Part of a small language model's weights: untied embeddings.
MLP neurons of a small language model. Each row is named by its layer, matrix (gate and up: input weights) and neuron, and shows model dimensions 32-159. Each number is 128 + 32 x the weight over its row's rms, rounded and kept within 0 to 255. Numbers have three digits each. A neuron's up and down rows have the sign that makes its largest values positive.
Before each neuron's rows, "fires in" lists the words (lower case) most often at its 100 highest values on Wikipedia text that the model never trained on. A number after a token or word is its count.

fires in: "his" 38, "him" 19, "member" 9, "from" 7
L2.gate237:118103133136078125156091064109103172086135061113159201166115138114186118133113059130124135139072114053162142086136087143168142081137082090184117130066097148104103095175112116160106108149134134135154131111099146084123204098124088139137134184147063148117101126137095130124140150070130159085187073109173143141159125126146108118133056068110140148120158136096149135117125141131137059140163
L2.up237:118127106161131108127081104087144192135153079186158096133161105076133138115096144128126109193128094080148104112137153172203150094207108043117168162085098102122104150174142090160099113105115095120087164138150126136160141081108144144144177191185075129114075090128077162126120164104160200133183134174119136150159137181157148110122092117128138136107181175132137099134088112154156102143121

fires in: "the" 35, "of" 20
L10.gate264:177146180154146079120134126105170187111147076099140168134126170085166152149130145104170108140123138131080119133062113173152093105144141184131072117025174171140124102111213156113160180139129096114149144127127120087098090165137151151146069115144132155148104115141148159141151118087062113158126159108214149068162121104122140164129134176145162189119145085139102172159083106129087150138126
L10.up264:076151186130125112154091117158138115147153172166108125152129121106112160151131115153102100134139122190128173108120067131109133108099088118162208129126085125133112178115096117082052178133104146184122191185140090098071126102112088120064069079146105163099133127192112163140202067121157141130059089109132134162169113146083144139126103112161150165169154082123174126169123120192105118121160

fires in: "that" 30, "same" 11, "following" 9
L7.gate274:144103126181159173175201155093159122138156115124105141161173094068139075159091092133154110145163118188143102161179155056136179135120058151131134135143128114160115160125127116219181100098113163068134144162124070154147123070091101128071089089090105096150116197130130125103134149158092115141124109115189099111111092109111091172116147099144090126146170194130092184161094119135091118106057
L7.up274:147158087073124129120127097143063170114178056162149147104127179143152140149105107164156150123148216134105132111137172136122112121119111121228113105095126199126167119154195133154153142125158106092107110138138088211111148173044090135125131129109139113130106134144101134114194073108145122086098079138104150155106038083141185125170152172101059082086140163110133166109120095112151113160088

fires in: "of" 25, "began" 13, "started" 12, "despite" 6
L2.gate254:144171140090174030159132096121119139089200160119089117100107141108121114140115125172154143145136122137112189086132127162100110157107065152129128142173135175146180077092131142146147134114108149085144196150080124094097140157114126153126110163122066113156126143153118077148110115065127063109153108099145164092082158113082114118180081076128099132061100119181124130167086081071106178145129
L2.up254:143156123081149125148086056103115120112165162098125131044127171084143114191101143134182160167084070145166133094103088147142133189116091116142184194179123128144134078098076200174127181129126091107108180165102101104078086144105105192134160144157118116127129095104123174171123108105132144119133160184138156132146132140157079095115085114126160121073099080188129146144056151122168125114087

fires in: "as" 92
L2.gate59:102163154158155119123193167132072160111125131149172136147075148124106185162168193143085155105148140068062176135120119091103127199144125139177100091107151093092100166165160154121125144134175150079162168112113117132059176134163118157167125112109140140107134140196133138064140151084141069095205157140130087118160151120130093119175125146136148098115111112146153080147163121116129113168089
L2.up59:073093135150135060169192117135142154140112141135134155149123139129120142142135176147126106196101179082115067084140082121184165150100084105083157137088109082117116146109109096142206116121135131095172112120142129117139088132192123140096131138064114081075064136158130085102142130171150152133126154207138151112101133150088132142139089152081123137097192166118174055097119105132157106141117

fires in: "is" 72, "s" 11, "was" 8, "are" 4
L7.gate164:092116098098176146118156166133082075103119165181100162138055137111131090121142052075174111172148186145160158113088148089149173066133128163121089125140100122139134137115162098174145096180101121134147101143179082082146098141084101112148128153200098109146107084131138102125126137164174168139166074141099091191138135095131141173200154127158117130143118037127175128099144151118141163168109
L7.up164:099138109136131103123129140129090049173108144109136102054109167110126173100116093123110119109118119089109112117145111158139154169108083089082128119156090076129150143082130145160073167107075122161103150162105106167173079131134092095140138123165152129148132111129111069151158166160141135121195089178072132107188142124140164194102097077121128186104148053153144160119130088109113111157142

fires in: "was" 40, "were" 5, "ntuli" 4, "being" 4
L10.gate204:074144127147086115154154108072087064111141160089082160097129140125106154141098102111156135212124104095150156149159128107103136122098106131133138139146094098106110114162157101165098133087104148095114170152145149098111093158124072165106132145154109131128117140109075133085119196150140113178146098169125106110142173139163134210140112136156188185158181107093140109107142114143145187142157
L10.up204:108094094108130068171148099125101118078140182166145101127108102141101110120120047125142106095090128128129137112155087179122111138189158149174144137146161093178098133112174134176118065157132200193112175130160122113113143158109151147099085127139148199203106141131140117155186175182114195102185123132116123156127165175178135128107173103119130124130168144125060089116112154133186040106079

fires in: "that" 33, "no" 13, "said" 5, "enough" 4, "same" 4
L9.gate11:092166155119156110177151129111129137165172043128153158121117129069131128112116098107053224123080104103130154087092153083136173166142108148130202128145104127170106119131105107106127046103092185133131103192085151137122103122106129179176125156077130123107071088092148113094129106157077095129098113143199123099111145107159135138162086106095103150096133159111121156138166090137107125141108
L9.up11:188150151122130128090102111141106147096069101127152190119134145075107082141106130085128079067129156047105094135130114147103154103114177094114154118089105118109138104109138149116152116056204167120135151109077101121145093124121148110159148141163073143132151171062135057117142142124139094084160120159123148173119108033102156100097174125154087122116188155138082153163202115113109127090161

fires in: "county" 17, "district" 17, "college" 11, "case" 9, "park" 6, "public" 6
L2.gate311:148103099090113124118182118185087047048146144125137123098152146190080104188097154130167153122091173009124207103116095129123105117131130107123114081135129082119101169117115143095130185144163091143123091099111148127148111120124144122162157144151144130133125149116149129147115112152103133115108108131178115113074195116126131107180132097145136107081088165092139127148139108136169156111111
L2.up311:140179146098133167144132058154159064106120090092118101111113037122126127105123102129131141141132203149104124117105158135136080091130167150156125144111134122129143129100101156103112143086020141154133135068198133123115084130140131142171174121087118157151140132120186136080128099091137145129090131100172070140123209103181138142136166052149153109093119161092100107077124164106107145170140

fires in: "n" 38, "s" 18, "ft" 8
L5.gate21:126157069154151111088136149115134153147138139117061045115127131131115140159081151158147132196173123166128128103133174098096138102130127065127170109113121112193161128197212116110103154147154145159122181124082126138136126130180121116168145131094141166071108091119140084150138130173119128154168125103150146107163112128101126167087141182104130124135152080089149058133196110122099095089158
L5.up21:068095126095071119097159186167126084142186143170150133101113136149148141128135153124167123126129138135121197185073121148136120092117104151139146094132183131181133129161124152164130157143113146105096141161086145168105118128127106105144192145121104194179104118144134115147163118163113137136177099104081087137158125094093196121123144132091157116113147203044161107130135103176123146058128

fires in: "a" 17, "as" 16, "appointed" 11, "an" 8, "to" 4
L10.gate14:054185112145128105173121115121125120165183128160130187116068171126139110199211102080145144124145156137142111144107144182112123126115160127129142132151090141141158035118128124075146104151142112159165181095124147151089163111208142117125119108175118104139134102166166059130130120111166167165118150099143071150133108105096077076139087062128100147177155096118130112070145135093158101094113
L10.up14:152170153111136065154155101082145130072141185077095114121069150098084181135099164118123093131112118149098119151136155082119127136130100159137119112163116128111135107122128176097166158107179127155139152089120172120127188128175153180180167189143101096105131166120132120129164092136118147143119064146174097135126113122154075119110176131109117193133095215157149153114156135117152145185144

fires in: "on" 70
L9.gate69:090156116176161052127098133139120225066133138184165144159087065163153074143113085127094084148171118175136094119122106077064155190101146079067153133133165047118150135112115102133104095148124136074157086132106098090115081105176107102104123166096113099139120124159197125139124148123112166133135125121148126127127181122114140129111121163119132140078076096109122129093160147124132080090101
L9.up69:071186100122098153172129186116105120106122140156162125153135122173082095103093092116113110111100225098092111154126091147122148133087172132115128089114102167106109123124132177078165126113178161155106101125154161115126126111089129123124118162140140121148099129106175116132142146094118099183149115154163106089111118150097187092128070216049117147210061136122147112118132099111122115139123

fires in: "it" 26, "there" 10, "that" 7, "what" 5, "for" 5
L9.gate109:154192121088160121124122178131074134108129083178145153138131143116059121111094115127139164121149178105125158098109164135129097143097119092151074130130174127142083124080200083112146140117101100121193119118104112127188076077093162164169178175077109098109090155105112139157153111115179100081077156114177151071136152080101113128130159131142176186165056077144110163145125185125079107140108
L9.up109:106126138040133191100114090150146097131133093125105161082096101131133106106086145064143088147076154129179175117111101059089162122119123073164129098105162119053109177099097088150160127064132164155099144186093168107114146137087136132130091113146063170095112126132146084118169129091182117071107132159155098153151167184135074133196064145156143121105129153131123123091163105130102088190150

fires in: "and" 56, "or" 9, "once" 5
L6.gate26:135146067096142120139104152124174166105094128104136124140129045160084110145096162109220111107091129161124103134127115098125151118092131143101112055131143139151125173139102102127115134107117081083126130139134099130138175133154187132073119180195113066073114169080146082118076140164098092111060102093107118180137105169110102138122186151163128172102155100077086099096152116170161137156146
L6.up26:122148126091176124104084125091097116088100167137202170171157149080103151162099175067113163119141090189099215135034081146110113081144120091095157148106132138127150128156144107145154076087149145142179123134132141141061137108074147086115131161176173099089111159098094110137150097127155132116151097089125167137120113114166093070186156098120104177105096179134114151086153130140171156135103

fires in: "states" 24, "history" 8, "of" 8, "waste" 5, "to" 4, "india" 4
L5.gate238:123136153135111044180105117071127149106144144165122134126098153118141081157141122146120181159189096100149161112174163153106122104147088118075125141105138119087150093160098123128117074122099131174143092171153159119151088111142151152141124119144200098137122049114117147131125183197123177091113111117107196115086094091107081125110158127117105136155155183122141033161112135171134005133138
L5.up238:073130111143126140130093128091086119194126085137172089170092145158161097127161150095106110105146164092135154121117127140112111090154088135130150140152115169108133074119127102086146119104050131104153136148197139126120129091176115132200093132206155115212079143122099116111151109135166123156118075133197179151070126117148092120115156130108096126124125115104190119178086081082101050120137

fires in: "district" 18, "county" 15, "country" 14, "usa" 9, "kingdom" 5, "origin" 4
L2.gate123:108099124104158111074119128148116117116085123139150142149126110139084097089202119199126114152130114061134167139177151114123116065074152096074100123080081071155130078124101081102085159140065095161145146122129135174145124144074122137153109125114082139110186155126090115140140136144177185132115128069160159083037163086110091123158103124175135206125127157092098129111152148160129101082157
L2.up123:098136132111134136120114078157124061109136197066147132154172133089153105081142121158148124152112151071117108084184127138152078086132123097118111108065133075166120122088168122147058162120107087115129152087159128108120105111147140150075135098136066154108186167086153097086083071124116176175177094127186145112145119126106112131106105067079151176144128192137145097165140125127119150143065

fires in: "was" 44, "ntuli" 6, "been" 5, "during" 4
L5.gate167:093081124127182145154071186158121148123134124049113142129153121161127089062158136114190132149070130153114122115117127196165160153115127087124169142116169135148128142172119154141120167088129130079096118178105136092093111154134051068147090141022139062189082113092152149141097120124150158102156129101162180146171130178196110127142109126136104121129139125126119064163130161130114150164136
L5.up167:098157145113108145086119125140115137102092187108122133118124137126204200098109160125189147180104144095135148139143166150099089149150156153116116092141134158158107176101160125175144161165082187112213146143114120109126147104132102117214199123132137087104062131151088141123141185106132161116145169145186122185142110155150156163162148106086134131110115075103186184140174096106116144144176

fires in: "to" 19, "who" 18, "can" 8, "will" 5, "ríos" 4
L6.gate226:081135154123095141142129132102112114135100130119112066155109153159174094129136082181135147105121140123129132092138189089102183136095175191127149108077206090150132104163122128109112116101130084125169101100115133109153110130140125150145149147177197091106129129150142081125129117103152095118085061169136147148081098102169123079113163169188131108129081115212147165103109113080112135108161
L6.up226:145129184148065124147147118198123060110156105190143103129115152154125128084135114119095053086170198116124106058178130094085099103105103147192080122183145092077144148170055094187101133140113123113116089150127154151097099123148124135183123149189078069114104110160134083110087158126161106092134152081142174149095072106093150078138167149082124098138120091136112130170072118073114086100093

fires in: "to" 46, "from" 19
L2.gate32:120070131131127103110104103115198132078127142135079098108147125123124079234128138076190193144079125142080077154085193151172171070160130115153105158116137128124143099106183105121068125172144102106168127114135138176155137099178159209137124160139111086120148137118147174127105156068128126114152102099173169120123121132104122075153115131088131144141122158150144131175170130088139122138145
L2.up32:122143066153104086133103162155127119125157164142141213155113151107122102154149125114159131079059202115105111115136119133119125153115111165109116064197166121150103136105111086075170121178166122199109160175142085162100116074142097091117129105157195095132101090149082136172110147154080088099068070079155124135151096126100153119093155154138134153127147130132117127186127116109063095140104

fires in: "to" 67, "not" 15, "and" 8
L7.gate92:123109160158171086107142141121095132117138160194090146159064212144148138184130091151158120086122117060139141174125142140086083113062157139069128118169131045132172123125102131171112121133115166066184128113112168107109141143119107104189120147161120132153135147141138122147087171126124195128140082141077104155096146122092174189149167128168147095084084127174161164116143084123131136121155
L7.up92:130113111041175125155147165152161098138170136089157133114064107127097161145100205146124133144111124129104151150191156133133089074119157167147167067164152113185135131134196109115070097149148104082167127107107149146140125147117148068100156175162175133139127135129157093159174103134151178118070102120136101059114056086060121134136136092085123133126050216146124109144130132098198140170114

fires in: "on" 50, "and" 5
L2.gate120:115129135136150118160091137084130172121119165150149125168127034081131097112162070119132084095148107128173141089157135099127157101076166102075114113126095068167128116099081067153153092170101128144122120126123123079142128127066144159154131158103159183128073148150145121181206170155138104115127127088150147127044072152171108106165113147169075175076182137095103156148099148119118079150125
L2.up120:121124082143132137140109121071159139111186196149138125145116073087120096149140137092119126091140124145210150147157135139156119141128159093044132098157120132085137127165106088114173106197153115097129186081137135095099127095132178164164123113096132176077122128175167086114122150126097101110100133109091130075035108168159116084121087157132097227076187107081126147101072133146106079165107

fires in: "in" 54, "during" 17, "on" 13, "of" 10
L9.gate31:141175106161108165140092074153085207117139101118146162133157115137129148099172125156140104146074152159150152160111089185126142200168193143094169177143134144093089179084120126161138138140066143139109114159123120149171088113156111090090119108163130139186145125126144171133110193061144128174099114172150152062074070102152155137069077135119100123126125087142101153167099136076128158153085
L9.up31:139131130138079144192157106122148151142128168181106187138076102135059094190124115159127121159035090082172158121122077168140084109170139150118126092130189102072118167118119106093114129128123159048132119136083126107145147100121086133124118089066142126137069137101207108117186153158089131114126127143128163159084175133158140131100131106124096146206101101143118105082147108156174210129139

fires in: "that" 65, "which" 10, "only" 4
L5.gate82:150120097112056194188149147154125101137125116161155088110143092107070145126146134109179160111173132104116157129126163052163147161122070130191134108143086105098114156133167142155094157125195159096144107095113147091180115151161125115140175095192106101085092153136150141154120150157124165079145110135114121091170157176116171100141123149152111161116138122180092170141161082175066102121159
L5.up82:099147117181119152131138061118159136100137097163131123146139162130136062125099121090143089117143135099095077080131126131171167190125167100098194147126153146119186117099180104113115167143136138148114113084102120045081167116217131079147126136106160114073141106169094139223097132131122090105090134154108116117147064154170107087078117151111090093146200077128152150136155165159070156126129

fires in: "and" 41, "of" 33
L10.gate67:125107092157152107099173129130161175097091154170103138067141127140126044150103123145120123101117119107108067096146130130119034152090137055151033083171087113120186134106147175135117100116151122075112048138154110151183190173121135089099160111127121146116090134161080097121084130175108158091135128115122146126108139136136148150080186147123146101151080141148119208110122133133057088186187
L10.up67:126209092162109099101159094128174178120151123146151085150112139105075109098166114120129128107111078127128128090147137129109161113139115108101092095111099116132101044110087150166181145159147145139119110204107144194136130115044077120144070112162084099159125083114101133132126121090144167180209126145136107179154145101160158133193119094183176140127167119099130161136118162103105133071094

fires in: "for" 66
L9.gate193:157185169129186157107118123151124155126124166169058121108146132095167171125119090131100119173104139091139141093137124130162157166115127145123215086097139084126114149114117124127118109183102133135134172209125114130184116099093118147149112169139102155170128141156173145176094136096103116126089179117101120115140184151172123136084140094095080120112149170148147128146146154164087088042071
L9.up193:144158122102154147125148119174171115100159145166133148107135106171157128183107114137129125148138128131137169075123093166175091143127129067104119095136099119094117141133088187122167094158196109145102080155143110182081125180116105131129110140128140122116132120117184158124162197161067193124170162150199072118100163134156154142158178082143186082108158146159149147136158095144131094094187

fires in: "by" 53, "to" 4
L2.gate178:162156128184123106152105139101133123153142130104121116138177127145077118157095089139083171091124087129085113092119103144157113094145116135114192054119163075131131090106138191087184108072121172135094126137078154081137117165106103139176101062072124130120151147171106034132153145118100151121163134082063109131153125127145122140113149112210106105173177189141124081139122124061128103091131
L2.up178:135166108112095064199110048171103127126108140098191169097119161093147104119149095138071052152123145154108100076139173112146181117180094087198101073073102106097143122064120168148110129128139098101090109154056155105138143120135113162100153015117074161127158102134110097148149100127121135092136100103119117161109089110106144154081072090120107143128155156143099144140120172111117124163119

fires in: "was" 32, "played" 13, "made" 11, "had" 10, "served" 5
L7.gate133:106154128117174062157145141131056136092132117190106217210146090097154084111085114145113136152099078144096163077140132171114147088084082124117147139114120185112069160034129100160122133127111145157159151149147149122150140157137121122151148138120167080165121156099131176136107120142152070082148157107112151080124130066219121151103085151123132163139113136066112142081133152117184158141130
L7.up133:109160118167152121129162123135154094147175079109071160149124138090150156152135089098140134143194134057115159120077126186167119135149117098108133114163135103142127129131086091198128117165115149119106130147107149163119091120189121077138101111161104096123105131175028061097128068102105093126120130173088084122142155054119115179116066161118155117128066082124114112105098132080115122099131

fires in: "that" 20, "who" 18, "which" 15, "100" 10, "they" 9, "it" 6
L10.gate11:098162045070115164065132145135111090122078119107156108131112169188139096217148087127139117132116126161155097115156110134130114143107181161127156179094133141122114114132152122065117150101148201084131203109096147113153151170159135172172119192105166135107069168167084119126167174156122106026100129159133151181173099136127113116136128114136141109136116134154126146151092149152153115119151
L10.up11:077102128095114085109146125098149144145173127120090097118104190174105079138201150087140117168184107078138157110149108098150130143135147096176163204120131137084107134104155173065071072122106100157140149080157138150174084175110096118112107126101136100102098172152171041147132088177105123166132124111082063121114130147135099150128107087101021110149129083132146124139104154146099101176145

fires in: "as" 45, "when" 9, "that" 8, "but" 6, "which" 4
L6.gate211:142102108126121113184120163145179158076106109134180140125116076096126081083153112112130102135154130120172126135155129109128101105133127145190151126088141124121082108104103088177204154110192174186170145099140125129154184157132151136095175136123163130145120208073155083087077121148096084133127135109123116164124117220109138144115143131097133138117072090115078083124174122128120114107138
L6.up211:107098130124170083157112149128192119092062126107156075110123131136066144117076171059166116070147134078143180148144119056125133142083194134152124137156178115094127144144091076113109126109121147169152097151096173148148130126115082185177167138078088124120124123102112103081145078125135150143079156119180060066085122158115149126116152088085148118126161142147088128209120092141089136145108

fires in: "if" 17, "that" 14, "said" 13, "announced" 6
L2.gate22:218192182134102092151062138120102177142149093160124101104127106101130124096114117124134172142205190153144148091131125172117092134126096162138141121092091142119124119165161094095099174067161178122159103175100095083179112119097136124127160188178075103100155161135193117119140131081153102104204137111069137108163135136116096130074122148171077167138104098077141114074127146137094111104106
L2.up22:220137131104154109150058203108116195126148113102139090110149114126106125090111046119153163085196163115165118094126124153106109113070128153136169135073105171145124119119144123125145176102110096117165119196132139086105068149125145147116157125168114140101179165179190113088126097093133136105146130129081142165152149114145147105120124156155091138144107136112180120097144144173113113145164

fires in: "of" 60, "by" 15, "from" 9, "to" 5
L7.gate291:134074136129106112181038052126174194122147113111181088149113145111107150179106131123116195136165129130077183092146099134143133122209086112102128089098131142170109124130143078126077194149090135162093152182117187146137181137162155172106116158235130190109175083179159171128165175123153129071143148135111133131137155145149115153110095130169116132123148121150117109109119090097160130150105
L7.up291:094146086141134122142090152180156102160173101160163170170146134109210108164124143120152178117179216135080189178100120150113082133111135132177084098147110187118154091084107156112150147142155121111136121122125096122150160148146146146149120084144202073148095122210113111131166170144145111131196106159131136140079128069121161190119110124125124151144141136128168158140162161114156120103108

fires in: "was" 67, "were" 13, "is" 12
L2.gate25:174105086119139148139126171116101101145150180135145155074152126216123148131102096100130103106113140117095101099178065086138110171158117146179125126108130106089022138142177105129090183138120126145134164118107116119100149173115043110144111102136167130161107114108082084128153141090113133166136148082130183185160054115121136140097176103171079136106096131136139121144114122099142131132129
L2.up25:107195124086115154160133096151142138131124147096100169080107114128133141132154107130176186179094167154151138126169087113097176133113143121128095127159181114180119137147127181139116138192096152090143104165121132112128051081106141154109117144162120211154117158123112146127139117119124085149174104182121104101175169138122167145119103090083075127061166110138156108170082148193137110118109

fires in: "of" 23, "between" 19, "their" 12, "on" 11, "nephele" 6, "to" 4
L2.gate140:121179158123122130139092121125070109113137136097113167170121162115203090183142123157113151139099108092161135120095067099155182116137087142136084143166073114139151129162127094098140125086141147120099124159063107144144150154142112106160148143087121100144110075155179115064180140173160148094106123110133152110106147118080111101141101169108156147155140067150173101156121236108075113094148
L2.up140:150137172103127118106094107102112085129166139122104137143166146161177139165126165155138194139106107077161121127076102131155120143100081100080113142149136133104066122131176062129125137117111061102088142180139148142202125117186126174155096049111150100117084089140150137112194121207129111100104117126153128124113128120136119112142129162095196149119143159190183123159102194131109169145148

fires in: "s" 46, "athletics" 8
L6.gate246:144133125116138115137143113147149160171108125161116176207107131095173151181072105108089101168160124084152172127116122099082170153115126143137161087111111130144162144157075113142130164144133039087123150156135086168090094101160117102085124125198205090125162118101155090123165154162126114086153107105157131097158144153101061151115126158186140060132065066150159079124116120099140175128114
L6.up246:088119155082083103153120040114121082104176151162100079163158147102077143152081084166149053088097179136136086131106130143132138146111080130128103159134095133085172167068057138105185162116122154153131172136018091103137091099120139182112183151123149086146082132136136135145141189103134147113143131133131087151150115129089212125137147170158110088149135135158149141098102134135130124189135

fires in: "to" 42, "in" 21
L2.gate200:079128158143104116107102148141095109114154146121154048146165127193027177183165073110130133061081101089088140131181148088109082154161124147104160047158161190170062118107120143092120095135179139126149072130128088097134131127122157140180096131105214102142126085112109134116164151154156107063076120081160141122117113138116120177089112170096116109113115143150140174131166171103165111114100
L2.up200:148210072113099076097180147114077169065098169142144143136072140110119109209172156124155087161119118144132133142118158140195061111136126113117129152144166147139132127134108175112117117066140132085114127183065135146157184065160132092112107114098121115136110134175071124107089130058089090128137122150067131155158109160128142127155112129107112157086122090047113139179164158121124119132104

fires in: "on" 34, "from" 19, "at" 16, "during" 11, "onitsha" 6
L2.gate270:142106061155074182171024139065110110166142147126147108120167115173138141055158121118132099067089085115149125130089157109135140129203121160083163106163034146113094097122149168109136116114115122172141081122146118037146140124142166194106108163105124116178092153178139123103158119126128104195153162106130157148149092171093140066107137172175090152148104110102121134101155121122143135132180
L2.up270:138158119111077147183069188086165098141132138087155131079122178194141122070131143149169144129097120074109132085092168147139155149159180178129138139141069119111085127075156135119132148116129097162100057163135119051115127122109102166095099137151167121145169202165147084110174112125095094176148140131222124200169142142130132113131106177145076148126076159183092163155140120086150123148160

fires in: "a" 26, "is" 15, "candidate" 10
L6.gate133:157116175095171128129168151089161100094163106151120139130138104097135101157130081080139111149129151138102140180091178091130103120091122127146143135105091093137142126156113134193123131073204136157148163084128101149114145113148119113150113173140139113150087100124176088143127083165122083196079122125093117170116121114073161162135108149141113115137139157092066113116126136153179130125103
L6.up133:185114100116094131149143176148070140076153186116074090135160085106151132085153107126117114118065098194072145128203100128136145202087073169155113157152148168122107106091156126144100152104128158174096154045154161171150096093158164146192087091120139094094084154133156101129128157125054123112148088126120141137102086102139129142154162201150141122194131141134098159128079145148120101166074

fires in: "to" 33, "preceded" 12, "born" 7
L5.gate154:155108112148117127145143107106128104109092172175126095107100066137062156150132070103138122172168119132043132186153172114118087144120176111098146093196102093089132124131152093132087179127131153172150174101074146088162124078111128176127141189109103090155117095182136082125148128075154185128065077148126095165139150116091171144095140126123189076146143128103144153101116113080136051162090
L5.up154:088187127104100160098137220120115065137123208100150168121123145197131161164112096097132068148114210123107163147156079129124083106107156065155135075197108145077133113103078143141167112117187078138137134135125144108120141136161175100128141187159167111129116119138048168154127085092123125158140119113161114205173147101094142075113118133170148063142124120119147165157110131117145150130093

fires in: "during" 31, "following" 14, "in" 14, "of" 5
L2.gate112:145085149122133103133116122124083139101167137143125143084114090102140096154147132176143128154104073160188138145160111140152099139176065144126123162111163157096155093161060100168095137134070074103107033136129095143166166143103131171070166115106128144161093109129090115166127094104153131184139082187156137158091124084136167173110115136177073142141078128127108131146131129155122156149162
L2.up112:111150120109206055164143147205115170132150139098172146126077136113122161089125158064115079148124124141149097129135132070163123149183117166066115155134107095141110113108132122146102151114135082152134140128147137093062102094101133099048114052167153119163135104080117158141092086110092157159112157140147135112094139114113134159126104216149110106093098061140103188099118090139105041128186

fires in: "from" 99
L2.gate217:112122121120104132168115124148200126078159123062111166121107173146120104157124097182160134144090120081094150116193117158122135154114140131155162168117180124065161155171121147095133125183122160075133093200153145166136071147121142095057100168112183121110096176157172114119173141066142111139120137143118158167129145144121106194150112145161101159130202136097156162170172180084108164104154
L2.up217:095043084166114096155126182134189146103141095173158075100132125109144137149099102166124130072088142091112132110119214146156122138097141079102150077139124113149140109116117120106162153164170143076169121135144150149129117064125184165078143149191157120096088085080180164131131209105134182153104110203124147120075061168148170111148182117123115119129189140121120148116121128126129118098122

fires in: "of" 42, "other" 9, "same" 5, "former" 4
L7.gate59:128121130146142071203108139172170121121156078106121173185103097086159113185144121139084182125139170102127130138104126140137129166132120122107158085117051140162141149095147141109133121148099149073128133122106084168130125135087172152112101163150117152088136070158141146093111159087155152122146053092104056085125198073089097194090165108164151142171134094183118139098148187122148107142168
L7.up59:087201161098160060112146170118113134121096119139150186151156117086125099160128107149125188131139201133120113147185140122129080123168120090150132119110094191166087108092154209111104128191114160159114147138107071154137108146098162120151116120093122094068104126142141117145107100152183128098146156078140143100176125119164151112170134145124173118200131124126138210171141211131151147126142

fires in: "2022" 11, "2021" 11, "2023" 10, "2020" 9, "2024" 7, "2025" 5
L9.gate278:115093172121135208169164196149144174092123106126103122177171137109146124130116130191135106090149156172150126105107105148117137108069156135150108087170131188147141135134143075193172162125143136139143157184074140126091169151116173164139164131128128205127164115168132167166149176083144138169099154155113145051106142172099149152139125171129104128152167137150131156055148082181089158164145
L9.up278:138179097083118174171137163115086129108060139094140133132096103101173138184116127149149123147072112145168092139135111109102089092120158171107100111179082121066121089109075164175191088129099086148088124128142092133103073094136130090118171203087140147123142192093135162193095196136100129142156092147130159140154105116104142202092077117144128102110120089164184136110165141082124147122106

fires in: "in" 32, "of" 27, "loan" 6, "submission" 5
L2.gate115:145164150150070168086174119145080168122104127148100141101075115190142198111149124060123067152131131137146138116118163116129154131135187087138119095106117103216122119132160136189168144076158128107079127125155137125058128159158063147061118120117092102078119092095114133153163116108111156107140090157118097145112102112110111145086076125112162137170106067194099169123141109135084100119140
L2.up115:121181173138091135092190109113132187097146119091086148141053153148182174118130091098122096174154156104161129121135081096147118113105153125136109077140090075192144128104132134163139124085212174135082193141116137102089120127145059147080066072146079096104117122102140150136142089133055107089145103149111119119076155105122174144113126146132094141127172114160138136161146138134073104163094

fires in: "not" 19, "preceded" 15, "contributions" 7, "due" 5, "according" 4
L5.gate183:099097133172115112105096138127126094085159166085156094156140166088148156125125099123153093119201124119160108155140136133100140207115127172182115136111106103143136206114159155143106093151133137175174113119155105084102195147154136086156115187145081144126167108130176040175094101190156119156114117119130153099128199121139163120157084155147107150096152121149133175160130138136118074126074
L5.up183:100160108127111133165102185163164066097177148145098120135157145114140117178120177114129161136125154199125115170174113116109124133082157115116138186137125156146157149119155174160127157154090105154101136117121101128154158162082083062124131157130083134207109135126129152166121083109168054136160095084102111108158171151093076131115090116183131186133148106107071146129208110126135127132088

fires in: "there" 37, "as" 19, "of" 5, "over" 4, "time" 4
L7.gate188:143201068132160124158170158105140098059103139163184123060122135123110092169084107122125181078139144140099122129134138132061124128063149143155098160148109127096120102155089120135113108139076086097109106153100100107122137137128079139121125123091108151163132144151116062141107116070126128099121147128131098108117158089100090153224129104172105083136121112146104116173063166173110165116104
L7.up188:174166117086124108110172110167146120130156135129110151140164161018071161101148109157098122134155124164184124093083101111144157183118126148105041128090040158119149134152136112156148170112141113106169089121059116128159128185131117146122091139124076103148141161118137132127141136112086130154102173149131161114087202146131153132147117176110105123109164149149106061112074125125090151103063